Weights of a small GPT-style language model, trained from scratch on English Wikipedia: 16 layers.
MLP neurons of a small language model. Each row is named by its layer, matrix (gate and up: input weights) and neuron, and shows model dimensions 0-95. Each number is 128 + 32 x the weight over its row's rms, rounded and kept within 0 to 255. A neuron's up and down rows have the sign that makes its largest values positive.
Before each neuron's rows, "fires on" lists the tokens most often at its 100 highest values on Wikipedia text that the model never trained on.

fires on: "or", "ist", "her", "er", "ar", "ter"
L13.gate149 [ 99  58 125 145 119 152 160 101 147 127 121 117 113 149 144 126 145  80 168 101 123 127 145 151 123 160  82 144 166 153 140 138 119 114 149 140 158 180 120 172 153 109 138  82  56  95  87 118 141 139 133 129 235  61  93 102  57 120  40 136 139 154  72 164 177 152  91 147 149 109 104 174 138 107  60 137 122 189 159 148  94 151 104  69  76 134 177 123 138 141 147 114 194 138  98 170]
L13.up149 [120 124 166 125 132 137  84 229 138 112 157 151 107 161 117 127 134 129 179 137 137 151  99 121 170 184  85 123  63 123 115 156 153 169 116  99 118 139 144 134  96 175 153 141 132 122 158  99 108 115 113  89  83  99 149 129 142 104 149 144  98 155 118 129 143 176 144 146 173 184 159  96  99  80 131  95 147 135 140 144 219 173 199 166  95 168 161 112 129 141 122 106 173  91 156 155]

fires on: "er", "or", "et", "ach", "ist", "and"
L13.gate157 [ 77  92 165 207 103 138 151 131 153 131 113 184 129 130 133 150 161 158  91  82  76 115 142 132 113 108  94 159 102 155 217 108 180  69 125 130 137 130  75 120  83 115 144  83  91 158 102 100  93  94 104 104 123  84 187 184 113 122 128 162  78 170  48 112 140 151 132 136 122 138 122 187 148  31  74 147 135 152  96 166 112 121 152  98 145 141 136  95 158 138 127 111 139 141 109 141]
L13.up157 [105 134 149 161 144 122  82 146 127  64  63 134  91 162 159 154 144 117 122 116 112 142 143 134 148 171 101 156 154 114 136 151 178 129 103  79 158 141  91 158 120 180 129 130 102 121 150 106 114 126  96  98 134  62 156 186  88 109 136 114  75 175  82 122 115 142 129 160  87 128  90  83 176 110 128 131  94  96 195 145 130 185 110  86  40 163 164 131 125 119 154  85  99 103 115 166]

fires on: "ic", "ac", "ou", "velop", "ap"
L8.gate407 [111 158 146 176 153 173 128 188 147 117 140 175 118  55  97  21 101  87 130 147 174  85  86 145 137 159 175 138 148 171 116 122  97 177 119 155 100 148 128 135 155 142 104 187 199 170 121 110 135 130 145 140 137 117 155 137 136 105 131 181 131 115 150  92 243  92 156 124 139 108 103 166 128 144 157 144 164 115  61 159 173 117 133 109  99 150 122 163 142 168 118 109  95 105 137 140]
L8.up407 [ 86 143 135 125  88 154 144 130 214 120 126 216 125 151 143 107 131 116 207  98 155 146 203 131 147 148 103 165 164 116 143 149 109 127  92 131 115 142 126 150 171 141  73 110 141 144 112 125 118 117  72 106 144 106  99 110 136 110 163 136 163 169 123 100 144 193 152  96 165 134 106  76 140 142  82 160  94 156 157 107 146 133 171 154 114 182  93 158  70 155 119 120  97 111 100  97]

fires on: "it", "os", " G", "==", "us", "g"
L12.gate291 [188 119 103 137 151 101 149 100  86  91 154 139 176  75 164 165 126 172 163 194 174  75 146 130 129 112 153 112 151 111 132 162 127 143 115 165 170 164 117 115 107 104 176 110 160 168 147 176 150 125 140  98 122 162 186 101 176 112 124  99 108 194 173 123  58 130  90 110 146 142 100  86 163 129 173 130 142 156  87 131 120 131 135 135 132 118 177 137 125 166 122 126  96 131 144 189]
L12.up291 [172  63 128  93 131 147 154  77 133 116 173 153  95  50 129 139 141 169 184 130 143 129 137  42 148 126 148 148 154  87 144 149 126  50 134 117 136 194 111 111 110  82 179 119 113 151 119 150 174  87 123 141  41 196 118 127  99 154 121  70 132 174 141 148  94 128  98 145 116 124 127 119 145 125 185 146 163 107 140  89 129 115 122 162 121 114 107  97 181  92 169 147 136 155 120 103]

fires on: " of", "er", "or", ":", "itor", " by"
L13.gate85 [ 66  76 162 155 106 191 167 148 129 121 124 196 165 140 109 198 159 155 144 133 124 134 145 144 170 169 134 151 145 135 114 119 127 116 152 145 138 148 155 107  81 114 168  36 111 120 139 153 113 136  89  62 153  70  92 110  74 120 163  76 154 117 123  92 133 144 134 139 146 112 140 108 130  74 174 146 151 122 146 107  94 131 184  92  58 184 113 141 100 101 119 167 156 130 111 159]
L13.up85 [144 104 146 142  83 155 129 146 160  81 121 184 124 138  86 146  96 137 166 155  85  61 132 109 124 126 153  87 154 114 126 168 121 117 133 108 106 128 165 143 138 150 105 131 156 112 134 124 117  88  66 140 125 130 113 126  74 137  97 111  91 125 125 203 102 130 104 139  68  94 152 127 106  26 139 120 176 134 133  96 104 190 156 119 107 166 111 129 109 110  93 128 189 136 115 125]

fires on: "'", "'s", "-", "e", "un", "al"
L7.gate60 [118 132 171 123  69 131 103 171  72 113  79 148 119 130 108 132 105 135 107 115 119 127 116 157  95 172 144 168 128 135 163 144  86 129  99 174 185 124 159 163 105 158 178  55 116 162 126  99 185 212  84 140 227 120 145 125 166 136 153 162 198 104 166  99 103 144 183 109 146 131 125  97 108 128 100 142  35 122 110 124 146 139  97 168 114  95  90 158 123  86 123 123 162 113  53  88]
L7.up60 [159 135 124 159 144 151  76 151 163 113 109 232 134 138  92 162 117 119 112 171 136 126 122 168 112 168 154 155 141 171 181  88  55 103 158 193 143 148 150 167 131 214  87 101 183 116 159 125 120 129 103  81 186 138 105 121 131  95 152 130 135 138 177 142 142 137 146 125 196 148 136 115 103 114  97 141 100 110 145  76 131  91 102 180 122 142  79 122 100  89 131 158 208 180 164 126]

fires on: "e", "le", "re", "ro", " bre"
L9.gate298 [108 145 130 133 129 110 110 137 149 189  59 142 138 119 173 152  74 124 153  96  81 142 153 176 111  80 163 158 153 195 103 141 122  97 135 178 116 129 103 113  83 116 127 167  96  93 174  84 119  59 107 113 150 121 147 124  78 119  85 130 102 158  83  99 115 132 147 105 126 131 161 176  87 175  97 126  95 110  91 150  81 156 107  92 175  95 147 112  70  79 105 115 130 109  76 172]
L9.up298 [121 139 153 144 133 118 119 119 176 158  84 161  75 100 156 189 117 143 176 124 111 136 146 144 124  90 188 152 174 191  88 122 129 112 187 150 134  80 131 108 103 128 108  94  88  68 114 121 111 106 132 111 156 109 118 164 133 166  16 120 113 174  83  92 185 143 115 131 173 140 211 183  82 145 116 139 170 130 146 163 118 158 136 106 127 108 125 126 113 118 176 104 156  93 101 126]

fires on: " of", "-", " dif"
L10.gate151 [103  85 114  95 130 157  53  96  78  72 111 145  96  99 146 165 156 145 124 142 166 122 135  85 110  69 161 122  68 121 174 125  88 131 159 136  97 143 167 114  96  68 104 139  81  88 222 122 166  85 103 169 105 129  97 111 152 128  76 152 131 123 116 130 107  72 157 157 146 132 160 116 183 138  84 165  95 142  74 176 177 124 178  99 105 161  87 102 134 123 155  84  92 124 151 163]
L10.up151 [129 111 126 124  81 157 115 148 119 173 155 185 142 163 166 110 132 150 109 108 207 150 138 117 100  87 138  87  96 119 166  95  72 124 109 116 146 166  97 112  73 114 180 121 126  74 129  90 172 152 148 100 146 137  98 174 136 101  98  95 196 121 137  84  70 132 196 161 154 178 132 161  50 137  87 110  99 182 103  80  99 144 109 169 148 135 111 107 130 109 129 120 150 122  63 178]

fires on: "on", "ed", "o", "le", "re", "es"
L8.gate249 [111 137 100 182  82 137 186 108 102 162 105  70 102 134 116 147 130 156 224 159 156 112 151 124 122 170 144 107  99 101 142  88 149 117 112 192 163  83  82 174 153 170 127 126 120  71 161 109 117 109 146 107 132 147 132 162  67 168 116 109 106 118 126  91 104 159 107 160 165 107 169  89 131 131  82  84 127 141 171  87 190 130 138 109 130 112  96 120  82  98 112 116 136  89  41  85]
L8.up249 [156 192 132 187  95  76 125 131 142 122 157 168 138 163 139 147 163  97 146 157 103 108 159 109 120 192 147 114 152 103 101 130 144  98 150 196  79 168 142  97 101 109  98 100 167 144 120 118 154 107 110  83  24 140 123 110 114 152  59 129 161 144 109  82 103 111 127 175 151 125 176 141 167 208  71 144 149 118 104 139 168  97 128 117 151 150  85 113 128 119  85 140  83  95 144 110]

fires on: " \"", "e", " her", " Rele", "ong", " late"
L9.gate331 [151 166 115 128  97 177 177 114 109 157 192 101 121 135 126 127 131  94 127  61 143 101 127 170 134 127  99 148 133 146  82  88  88 144 119 133 172 139  71 145 138 135 133 150 178  96  97 145 124 161  61 172 137 145 125 162  75  91  95 139 130 150 159 115 128 130  51 126 133 107 148 143 128 137 105  91 125  60  58 160  74 172 128 134  89   6 119 171 153 108 131 131 114 162 103 159]
L9.up331 [129 110 185 101 172 149 158  97 190 115 150 151 182 113  97 164 150 103 117 140 165 117 107 164 124  78  62 139 151 174  76 130 134 120  92  97 164 162 136 103 100  57 124 145 161 109 118  98 167 109 121 124 124 125 155 106  84 125 109 160 157 133 141 109 107 134 134  78 184 155 122  65 161 146 159 139  94 189  51  98  94 113  82  83 141  80 108 155 170  86 121 192  76 195 105 126]

fires on: "=="
L7.gate396 [ 93 187  88 117 130 133 128 106 115 152 143 171 125 129 157 146 164 137 140 167 239 114 102 126 176 167 175 133 113 130 163 102 137 168 126 120 177 112  87 108 146 142 179 166 155 125 144 111 188 144 106 157 151 100 174  94 122 211 152 138 116 137 116 125  81 105 101 186 140 143 125 140 188 130 125 144 142 146 112 145 102 132 117 104 119  97 175 115 123  89 124 113 171 156 146 191]
L7.up396 [ 72 175 120 117 126  88 132 130 162 100 147 134  97 172 140 138 105 152 193 161 131 190 109 119 115 138 160 127 149 126 132 117 153 175 173 141 202  87 137 106  98 109 147 114 118  84 113  72 176 157  78 137 153 130 166  90 126 165 124 186 119 138 168 160 102  42 127 152 140 159  72 141 135 136 145 111 164 116 135 140  69 123 119 136 121 101 107 124  88  89 126 162 132 146 119 157]

fires on: ".", "p", "\"", "8", "9", " order"
L7.gate223 [125 138 135  86  88  87 134 197 132 143 101 164 154 185  98 160 140  84 128  52  80  93 153 142 150 129 129 110 134 104 138 151  85 143  99 102  60 159 102 135  90 138 181 142 113 135 131 139 171  56 104 160 155  86 118 127 123 141 120 173 132 145 141  84  90 127 143 144 145 126 126 147 143 143 150  97 186  90 105 116 159  91 101  56 113 186 101 159  61 168 121 104 158 112 137 122]
L7.up223 [ 84 177 115 107 125 119  94 153 128 141 103 138 169 123 138 158 102  95  93 186  74 137 182 208 175 171 128 132 103  87 154 165 115  68 111 108 160 135 181 158 170 136 122 132  71 103 157 138 116 106 116 140 130 143 122  72 102 182 152 160 120 176 120 119 127 129 103  65 174 106 108 141 205 120  94 142 126 119 175 101 183 154 165  96 146 137  87 146  92 169 171 171 109  62 117 123]

fires on: "n", " S", "2", " de", "S", "ex"
L7.gate430 [141 120 146 148  73  88  52 182 127 146 101 126 164 112 139  99 134  82 149 169 110 186 147 125  86 159 120 104 125 159 106 102  87 159  99 111 111 178 130 125 141 154 139 163 198 129 147 123 100 133  53 116 132 122 132 135 114  86 144 174 132 132 134 127 132 107 109 121 117  94 132 117 106  81  95 153 108 120 144 132 114 133 159  93 114 158 149 164 163 121 160 164 116  47 149  85]
L7.up430 [155 124 175  76 109  63  88 134  89  93 134  62 131 133 150 162 170  94 103 170 105 140 114 136 138 127  99  92 143  45  99 189 130 110 164 152 113 145 101 144 178 104 133  75 135 110 170 114 101  98 103 121  98 152 121 127 104 127 113 119 108  91 133  50 111 145 113  98  97 138  96 131 130 122  66 129  59 154 142 122  93  99 104  59 118 143  99 124 172 103 118  97 196  79 100  39]

fires on: "0", "2", "3", "1", "4"
L4.gate197 [142 117 164 119 127 121  86 216 122 133 165 155 171 104 114 133  99  36 194 138  75 195 117 103  89 132 142 131 129  95 133 126 159 180 155 147 110 114 118 110  97 154 133  94  97 154 151 136 107 169 204 123 142 143 135 110 168 121 119  78  59  86 143 175 176 116 148 129 107 157 124 127  99  90 112  96 117  98 118 153 128 136 133 105 158 125  80 134 112 176 173  82  77 169 103 103]
L4.up197 [111 116 121 150  45 106  74 155 116 108 128 133 135 111 192 162 102 117 114 127 135 190 124 151  51 144 152 128 103  51 117 152 153 142 140 123 109 107  97  86 145 185 125  89  83  87 148 112 105 102 205  71  82 167  93 139 148 136 166 116 139  94 148  94 138 123 124 142 138 195 158 113 116 143 160  90  63 166 122 115 116 163 178  72 203  96  82 150 135 173 118  64  88  68 148  81]

fires on: "at", "ult", "ot", "ar", "ent"
L5.gate357 [168 151 131 137  47 150 103 133 119  86  93 101 129 141 153 157 189 193 151 104  91 207  95 155 142 132  96 130 158  85 169  71 179 148 165 109 110  99 151 129 138 155 131 157 145 155 120 151 112 155 107 131 140 125 147  83 152 146 154 139 140 148 136 141 127 158  68 113 113 153 168 122 169 100 167 132 187 153 124 173 161 125 130 168 116 163 140 146 102  59 105 121 151 145 132 128]
L5.up357 [184 157 124 167  81 168 166  79  93 136  98  83 133 146 110 100 190 118 135 115  78 164 146 153 134  96 150  99 193 115 125 125 124 156 167 152  92 129 138  97 146 118 146 165  80 154  40 110 182 156 120 159 144 117 163  35 126 126 110 213 116 120 123 106 129 132  82 114 120  96 158 115 110  95 169 111 174 128  53 109 136 131 150 135 104 144  96 129 107 103 119 110 156  62  60 151]

fires on: "===", " =", "==", " ==="
L12.gate146 [167  88 110 130  91 123 141 167 151  82  59 163 132 134 122 162 150 132 148 202 144 153 113 144 144 124 139 155 123 129 171 118 129 159 114 118 125  67 123 111 111 103 156 204 164  63 107 150 144 131 126 117 118 168 142  88 124 102 156 159 151 129 198 104 177 151 169 176 146 173  62 102  96  82 112  97 154 162 169 139  71 149 168 141 139  70 100 152 101 137 150 109 121 181  72 142]
L12.up146 [110 128 186 163 134 114 178 160 154 100 175 140 141 142 150 135 144 149 171 142 117 189 126 141 158  61  90 157 146  96 174 132 131 118 205 121 183 112 176  61  97  96 171 165 149 126 160 112 143 174  87 121 176 212 159  70 134  98 135 120 121 127 152 151 137 173 115 166 156 154  89 123  62  54  82 137 155 194  92  82 115 138 129 109 107 148 127 139 151 125  84 108 100 126  79 190]

fires on: " d", "v", "-", " V", "–"
L13.gate60 [146  80 154 102 117 119 135 128 137 109 136 100 195  98 105 130 142 145 150 110 116 124 122  89 132 149 111 154 153 116 156  71  73  74 118  96 135 165 127 116 103 160 110 132  73 132 168 176 136 102 139 114 112  98 114 130 154 174 164 100 112  86 205 138 110 103 123 125 106 127 157 147 121 113 158  98 113 174  85 181 159  93  75 201 108 222 135 100 108 159 116 129 153 172 157 204]
L13.up60 [127 133 122 141 100 157 108 194 173  85 143 123 146 150 132 106 162 141 101  68 105  95 104 118  98 145 188 116  78 103 170 113 126 175 157 131  65 225 164 122 152 187 132 153 121 117  98 115  96 221 227 187 159 121 128 141 157 139 106  77 145 104 147 120 208 169 168 158 119  95 189 116 102 141 124 129  68 128 135 130  66 106 132 110 114 161 110 119 131 141 167 132 141 165 143 115]

fires on: " He", " It", "He", ".", " she", " She"
L5.gate130 [123 145 103 108 104 145  66 145 126 143  86  89 144 150 149 173 167 159 100 135 113 152 131 132 102 120 139  96 136 104 169 176 143 107 222 104 111  82  76 108 119 112  62  87 177  95 182 127 148 106 223 135 129 114 103  62 110 161 135 118 157 142 104 125 139 129  66 112 145 181 155 106 186 180 142 136 112 148 161 130 160 117 127  97 159 152  85  64 134  68 111 126 128  89 118  84]
L5.up130 [ 97 141 118 165 103 123  89 162 147  88 117 113 139 130 141 129 169 186  68 170  95 138 131 135 137 112 138 144 109 121 124 145 164 106 171 106  75 103 113 139 136 113 135  98 134 131 210 107 140 100 170 131 117 123 121  78  94 187 103 112 181 144 100 189  50 141  93 136 118 142 123  79 167 152  64 197 100 164 184 117 135 105 152 168 181 110 100  93 107  73 124 104  90 104 120 142]

fires on: "h", "ro", "z", "le", "he"
L9.gate220 [122 180 161 117 143 104  83 111 137 129 102 138 139  99 136 103 118 191 197 170 114 162  63  93  60 131 109 119 125 141 148 138 121 112 132  92 152 135 117 102  60 137 144 101  94 111 164  54 132 152  92 131  85 140 135 110  90 184 121 111 119 113 164 159 118  96 144 127 121 121 141 209  96 102 101 163 184 141 135 152 108 133 154 141 128 104 187  97  71 119 161 108 171 159 142 106]
L9.up220 [ 97 130 149 102 114 104 215 151 117 131  85 194 120 117 111 124 137 169 161 137 101  56 159 135 101 137 123  65 187 131 151 120 104 179 125 148 117  88  81 148  99 111  93 113 111  95  77  48  49 118 106 136 139 170 163 175 101 163 112  96 114 144 124 125 120 169 138 189 144 134 123 160 134  46 109 107 131 120 143 103 149 178 127 143 151 131 166  92 128 113 136 140 165 100 145 185]

fires on: "re", "le", "ion", "it"
L6.gate246 [139 105 136 142 106 148 119 127 114  81 178  48 153 147 161 153 179 134 136 112 139  74 177  97  85 152 121 142 111  82 139 156 146  83 161 120 146 133  97 126 151 162 164 121 132  66 128 161 157  84 120 103 142  99 104  51 119 137 155 129 135 116 125 114  76 111  99 199 139 146 198 151 144  64 134 121 129 156 132 112 135 123  97  81  65 109 167  62  88 127 105 119 155 207  78 140]
L6.up246 [ 97 160 133 214  86 172  82 120 125 102 196 134 154  76 123 125 133 118 124 176 138 148 187 154  88 143 122 135 163 101 132 129 137 117 112  97 134 114 136 114  77 161 126 103 118 136 181 134 148 133 141  83 136 150 120  42  93 152  96 156 116 139 132 164  66 133 179 171 160 159 151 151 127 149 162 108 223 109 165 132 127 110 128 189 137 142 172 167 143 123 150 142 121  88 119 112]

fires on: "it", " w", "w", " ==", " se", "u"
L13.gate138 [143 118 113 174  81  73  96 186  62 128 143 108 177  79  86  84  88 128 143 180 183  91 165 136 136 139 121 198 184 138 173 123 108 133 176  56 123  71 115 107 116  98 155 128 110 198 163 135 172  65  84 120 119 133 164 148 130 103 136  95 181 183 128 123 145 142 122 141 154  93 124  71 135 128 139 138 117 163 162  83 118 101  92 124 139 146 126 153  93 161 135 102  96  98 184 150]
L13.up138 [174 146 178  89 199  92 112 150  77  84 158 152 137 109  99  96 122 165 153 105 108 121 152 137 147  99 139 131 127 105 118 125 113 172 106 147 180 128 243 105  59 149 116 172 114 186  87 116 136  63 141 165 156 147  79 115 169 104  96 113  37 131 126 181 136 126  77 157 158 123 110  78 130 113 175  95 144 101 105 150 109 143 104 135 139  90 119  94 112 100 172 168 161 171 152 154]

fires on: "al", "ric", "/", "-", "en", "um"
L10.gate241 [143  79 129  91  97 157 100 174 114 157 146 111 102 138 148 141 153 104 143 173 104  83 135 106 113 156 129 127 144 127 134 121 101 101  66 118 141 121 157 145 156 174 130  59 111 155  77 119 150 136 131  65  94 103 127  92  81 175 122 124 116 119 129 101 142 117 170  83 117  86 136 128 149 127  34 142 131 177 142  96 151 134 160 167 144 160 153  57 154 127 126 157 136 109  50  77]
L10.up241 [120 145 124 105  53  93 145 136 145 113 100 160 119 136 129 187 139 101 139 143 121 104  69 130 125 151 107 152  95 103 154 100  94 115  89 158 136 152  99 141 150 157 106 165 170 118 177 100 184 125  92 102 179 147  92 177  74 185 192  81 211 124 104 113 168  88 170 135 103 145  86  86 134 155  98 143 113 111  94  87 215 148 115 127 149 120 100 171 119 149  82 139 101 148 139 108]

fires on: "it", " f", "c", "ad", "g", "or"
L12.gate47 [107 120 100 109 125  77 165 100  98  67 156 162 108 130 190 133 186 100 182 117 141  41 124  70  71 174 144 132 112  73 113  81 110 148  99 158 124 115  68 168  79 107 171 115 142 102 132 129 185 101  91 109 103 130 102 148  65 181 130 132 100 137 183  80 162  87 122 162 113 119 150 130 129 146 134 106 129 119 100  79 131 124 131 132 150  91 156  69 157 104 187 124 171 112 131 124]
L12.up47 [158  89  88  71  97 175 137  76  93 114  92 132 125 140 174 171 190 150 165 160 140  90 169  66 121 147 155 152 109  84 116  66 100 104 134 118 113 150 113 121  57 139 176  70 111 173 134 144 129 163  91 152 135 148 142 154 205 124 127  98 141 113 118  79 120  79 105 151 104 108 177 156  86 156 143 163 145  97  88 124 142  65 133 114 155 118 132  65  81  84 126 133 133  96 181 105]

fires on: "ed", " Rep", "mp", ".", "ong", "red"
L4.gate41 [114  88 142 136 158  73 151 106 146  95  22 124 122 136 132 133  95  57 103 129 130 127 134 105 114 128 166 148 139 118 107  62 110  57  72 103  97 118 152 124 148 144 122 179 100 164 139 123 136 128 110  92 119  78 122 173 136 163  81 201 113 128 172 120  90 176 112  94 200 135 127  92 102 127 105 124 169 111 199 100 144 147  55  95  96 153 102 147 148 178 175 176 102 129 117 135]
L4.up41 [108  97 217 113  97 108 180 112 156 120 115 132 112  91 127 155 157 143 108 166 114 161  86 139 146 144 122 159 210 178 103  43 115 112  96  98 151  93 135 152 141 122 136 146 104 155  82 113 111 103 105 138 145  94 103 137 206 119 133 117 134 177 193 132 103 104 143 142 203 176 145 138 131 142 182 116 142 116  99  84 114 135  88 156 150  97 120 118 152 131 114 100 135 156 130 131]

fires on: "ed", "-", "in", "ave", "al"
L8.gate177 [122 170 135  77 184 142  78 125 183 136 204 149  93  93 139 128 127 136 130 179 132  58 117 128 159 122 160 167 177 144 130 159 132 110 131 149  99 168 165  93 133 133 139 128 169 133 164  91 111  67 115 132 180 161 119 181  99  60 154 106 117 153 108 148 110 122 101 159 111 104  77 117 120 170 116  81 120  86  96 172 124  63 188 168 145 169 134 173  96 171 153 159 123  57 128 187]
L8.up177 [131 161 138 144  97  88 150 186 151  92 102 137 106 162  77 169 104 118 109 160 106 138  67  58  72 126 100 149 111 156 104 161  70 139 175 127 167 128 142 146 138 159 199 111 115  93 140 145 135 145 121 115 104 162 142  81 149 117 153 164 180 146  49 162  84 101 131  79 115 117 134  71 136 159 124 100 148 171 131 182 139 152 148 144 138  88 161 113 129 121 190 155 137 145 127 175]

fires on: "==", "60", "44", " =="
L7.gate408 [130 114 136 161 133 162 174  99 112 116 105 156 118  74  74 121 158  90 162 133 134 130  99 138 118 113 100 132 198 157 175 106 163 140 107 181 109  92 148  59  82 137 147 141 106 102 104 104 172 123 144  94 114 110 155 115 118 166 126 158 216 140 126 111  99 110 149 119 157 171 141 125 131 128 133  97 159 149 114 144 114 123  87  83 152  68 170  92  89  75 125 155 112 255 150 137]
L7.up408 [112 153 155 139 170 130 138 101 146 152 127 138 172 127 122  96 160 129 157 108 166 169 112 112  95 104  88 160 180 160 142  84 157 166  73 196 123  91 115  93 146 113 142 126  72 125 134 149 150 112 137 103 131 136  91 134 116 181  87 143 189 123  98  94 124  94 116 147 138 201 103  87 117 114 172 102  86 194 122 126  99 121 168 111 116  97 152  80  89  95  73 157  59 210  97 185]

fires on: " r", " w", " se", " st", " th", " sp"
L8.gate396 [ 71  85 116 100 142 136 126 130 122 174  81  68 107  99 119 125 154 130 139 145  78 119 117  71 149 148 117 127 121  63 148 165  98 136 207 182 139 130 121 109  69 194 145 121 141 199 164 149 140  91 112 225 138 129 161 127 161  95 161 111 137 143 150 121 137 124  81 103  46  86 147 146 118 133 119 115 170  69 110 171  91  95 106 111 166 177  72 148 116 112 118 162  79 146 129 141]
L8.up396 [102 147 118 126 146 137  81 112 125 163  93 163 117  67  97 137  77 140 143 121 121 129 168 114 145 113 132 150  61 140 152 118 144 138 139 126 129  87 190 172  62 221  99 133 122 134 114 153  83 132 106 104 113 161 113 120  98  98  92 139 109 160 141 131  94 105  53 159 138  98 169 155  96  48 182 127  73 143  74 140 111 112  47 169 124  69 165  95  98  89 198 146 118  98 107 130]

fires on: " first", " int", "pt", "en", "v", "-"
L10.gate53 [168 152 167 164 104 123 162 111  82  91 109 193  94 158 134 154 124 114  68 137 132 122  83 138 103 136 114 137 122  52 133 109 147  86  78 113 144 153 103 113 105 145 139 124 149 138 176 177 143 110 138 162  98 164 143 177 108 111  80 124 112 136  82 117 109 150 228 174 145 117  84 185 149 156 171 136 114 129 122  79 185 167  98 184 163 153 132 123 109 197 185  90 159 123 142 143]
L10.up53 [ 51 138 170 161 103 161  78 157 177  81 180  71 169 138  90  68 137 128  92 145 113 117 146  92 107 170 157 164 114 192 124 133 137 130  76 100  72 104 166 130 140 120 141 126  90 104 138 133 153 169 204 140 166  95 157 100 114  88 136 157 134 115 113 126 115 158 154 117 121 143 123 137 105 148 118 157 135 104 198 132  72  56  99 127 138 154 108 127 171 139 149 180 108  91 134  95]

fires on: "in", "m", "-", "r", ":"
L4.gate82 [114 130 107 150 142 179  94  84 145  75 195 166 134 114 135 158 105 130 123 133  81 113  88 127 109 135 150  98 157 141 183 166 133 116 151 155 146 143 181 107 101 120  89 136 153 121 162 101 146  95 156 122 105 148 121 149  95 172 189 178 126 156  97 183 179 108  77  97 126 158 124 137 108 139 172  95  43 143  72 142 122  73 139 113 184 167  69 126 176 156 122 141  93  46 227 100]
L4.up82 [154 150 134 128 133 192 117 154 123 109  99 154  90 117 105 141 112 133 103 139 122  90 109 133 115 154 140 127  89 156 111  88 184 122 114  76 137 134 149 118 110 153 155 147  90 111  76 109 133 143  76  97 188 110 135 147 113 112 138 176 140  81 133 160 128  76 126 108 198 116 208 137 103 133 163 146 149 105  73 182 143  94 122 184  75 109 134 151 124  95 119 108 146 112 208 101]

fires on: "p", "le", "cept", ":", ")", "e"
L7.gate437 [142 155 125 120 188  85 195  74  93 165  58 152 116  89 118 148  84  99 172  92 117 126 141  94  83 110 127 152 112 124  94 178 125 144 127 159 184 132 143 147  66 178 134 175  83 156 203  90 107  78 170 169  46 136 147 190 109 141 171 139 130 182 117 111 166 171 131 173  99 113 137 130  62 121 199 112 137  94 122 123 120 120  96 148 155 102 152 126  84  94 152 131 125 104 168 106]
L7.up437 [127 137 161 190 133 133 123 155 165 103  99 111 165 119 113 114 117 131  95 170 113  47 141 136 131 112 170 137 168 134  99 180 207 145 123  91 141 103 167 128 125 144  99 151  84 159 130  57 107  91 103 143 111 120 131 164  60 129  40 134 127 152 103 125  83 128 150 187 143 125  95 154 136 163 134 138 176 118 149 117 104  56 112 158 118 167 174 138 116 123 131  84  92 156 119 149]

fires on: "ot", "pl", "ens", "ound", "iew"
L7.gate208 [ 75  87 135 179 185 108 102 176  95 119 121 102 145 150  99  89 116 115 227  80 155 153 147 148 103 158 156 159 109 131 107  90 144  59 150 124 172  98  99 139 125 129 144  95  95  77 141 156 132 167 145 106 144 101  95 143  96  57 103 110 110 135 152  82 185 113 156 117  98 124 102 160 108 149 118 115 130  74 132 106 151 178  54  98 147 101 124 120  99 110 148 192 141 133 115 114]
L7.up208 [ 43 119 141 157 189 176  88 170 142  89 139 117 124 116 145 144 118 122  66 107 145 153 139 178 103 128 152 105 114 162 118 119 108 116 132 120 105 175  84 136 157 137 131  98 144 128 182 190 102  67 154 165  97 121 150 129  85 158  92  82 166 154 105 175 108 106 140 145 124 119 146 112 106 107  90 161  85 101 151 102 131 152  84 120 163 113  89 208 114 114 109 120  57 184 137 117]

fires on: "'s", ",", "al", "h", "el", " of"
L8.gate51 [150 138 126 110  95 113 124 120 130 125  75  83 136 120 117 145 155  83 136 114 132 103 140 101 133 102 138 124 132 105 164 168  76  85 179 160  94 151 140 182 132 114 133 110 139  91 152 167 166 147 104 106 104 131  77 102 110 130 176 118 142 143 151 145 152 152 102 116 116 144 137 165 109 145 133 177  57 195 109 172 175 179  53 108 115 182  84 152 115 126 106 162 115 128 153 121]
L8.up51 [137 118 126 100 106 112  97 139 178 166 197 152 154 163 174 141 141 166 174 167 152 146 102 142 156 104  76  98 149 129 163 100 130  93  79 102 135  90 122 132 113 123 107  69 185  88 107 118 150 195 120 133 156  84 101 110 100 109 133 121 147  94 140 157 104 129 153 158 185 162 104  49 134  96  84 119 129 138 119 136 145 151 148 106 148  81 151 137 135 127 117 101 113  72  58 172]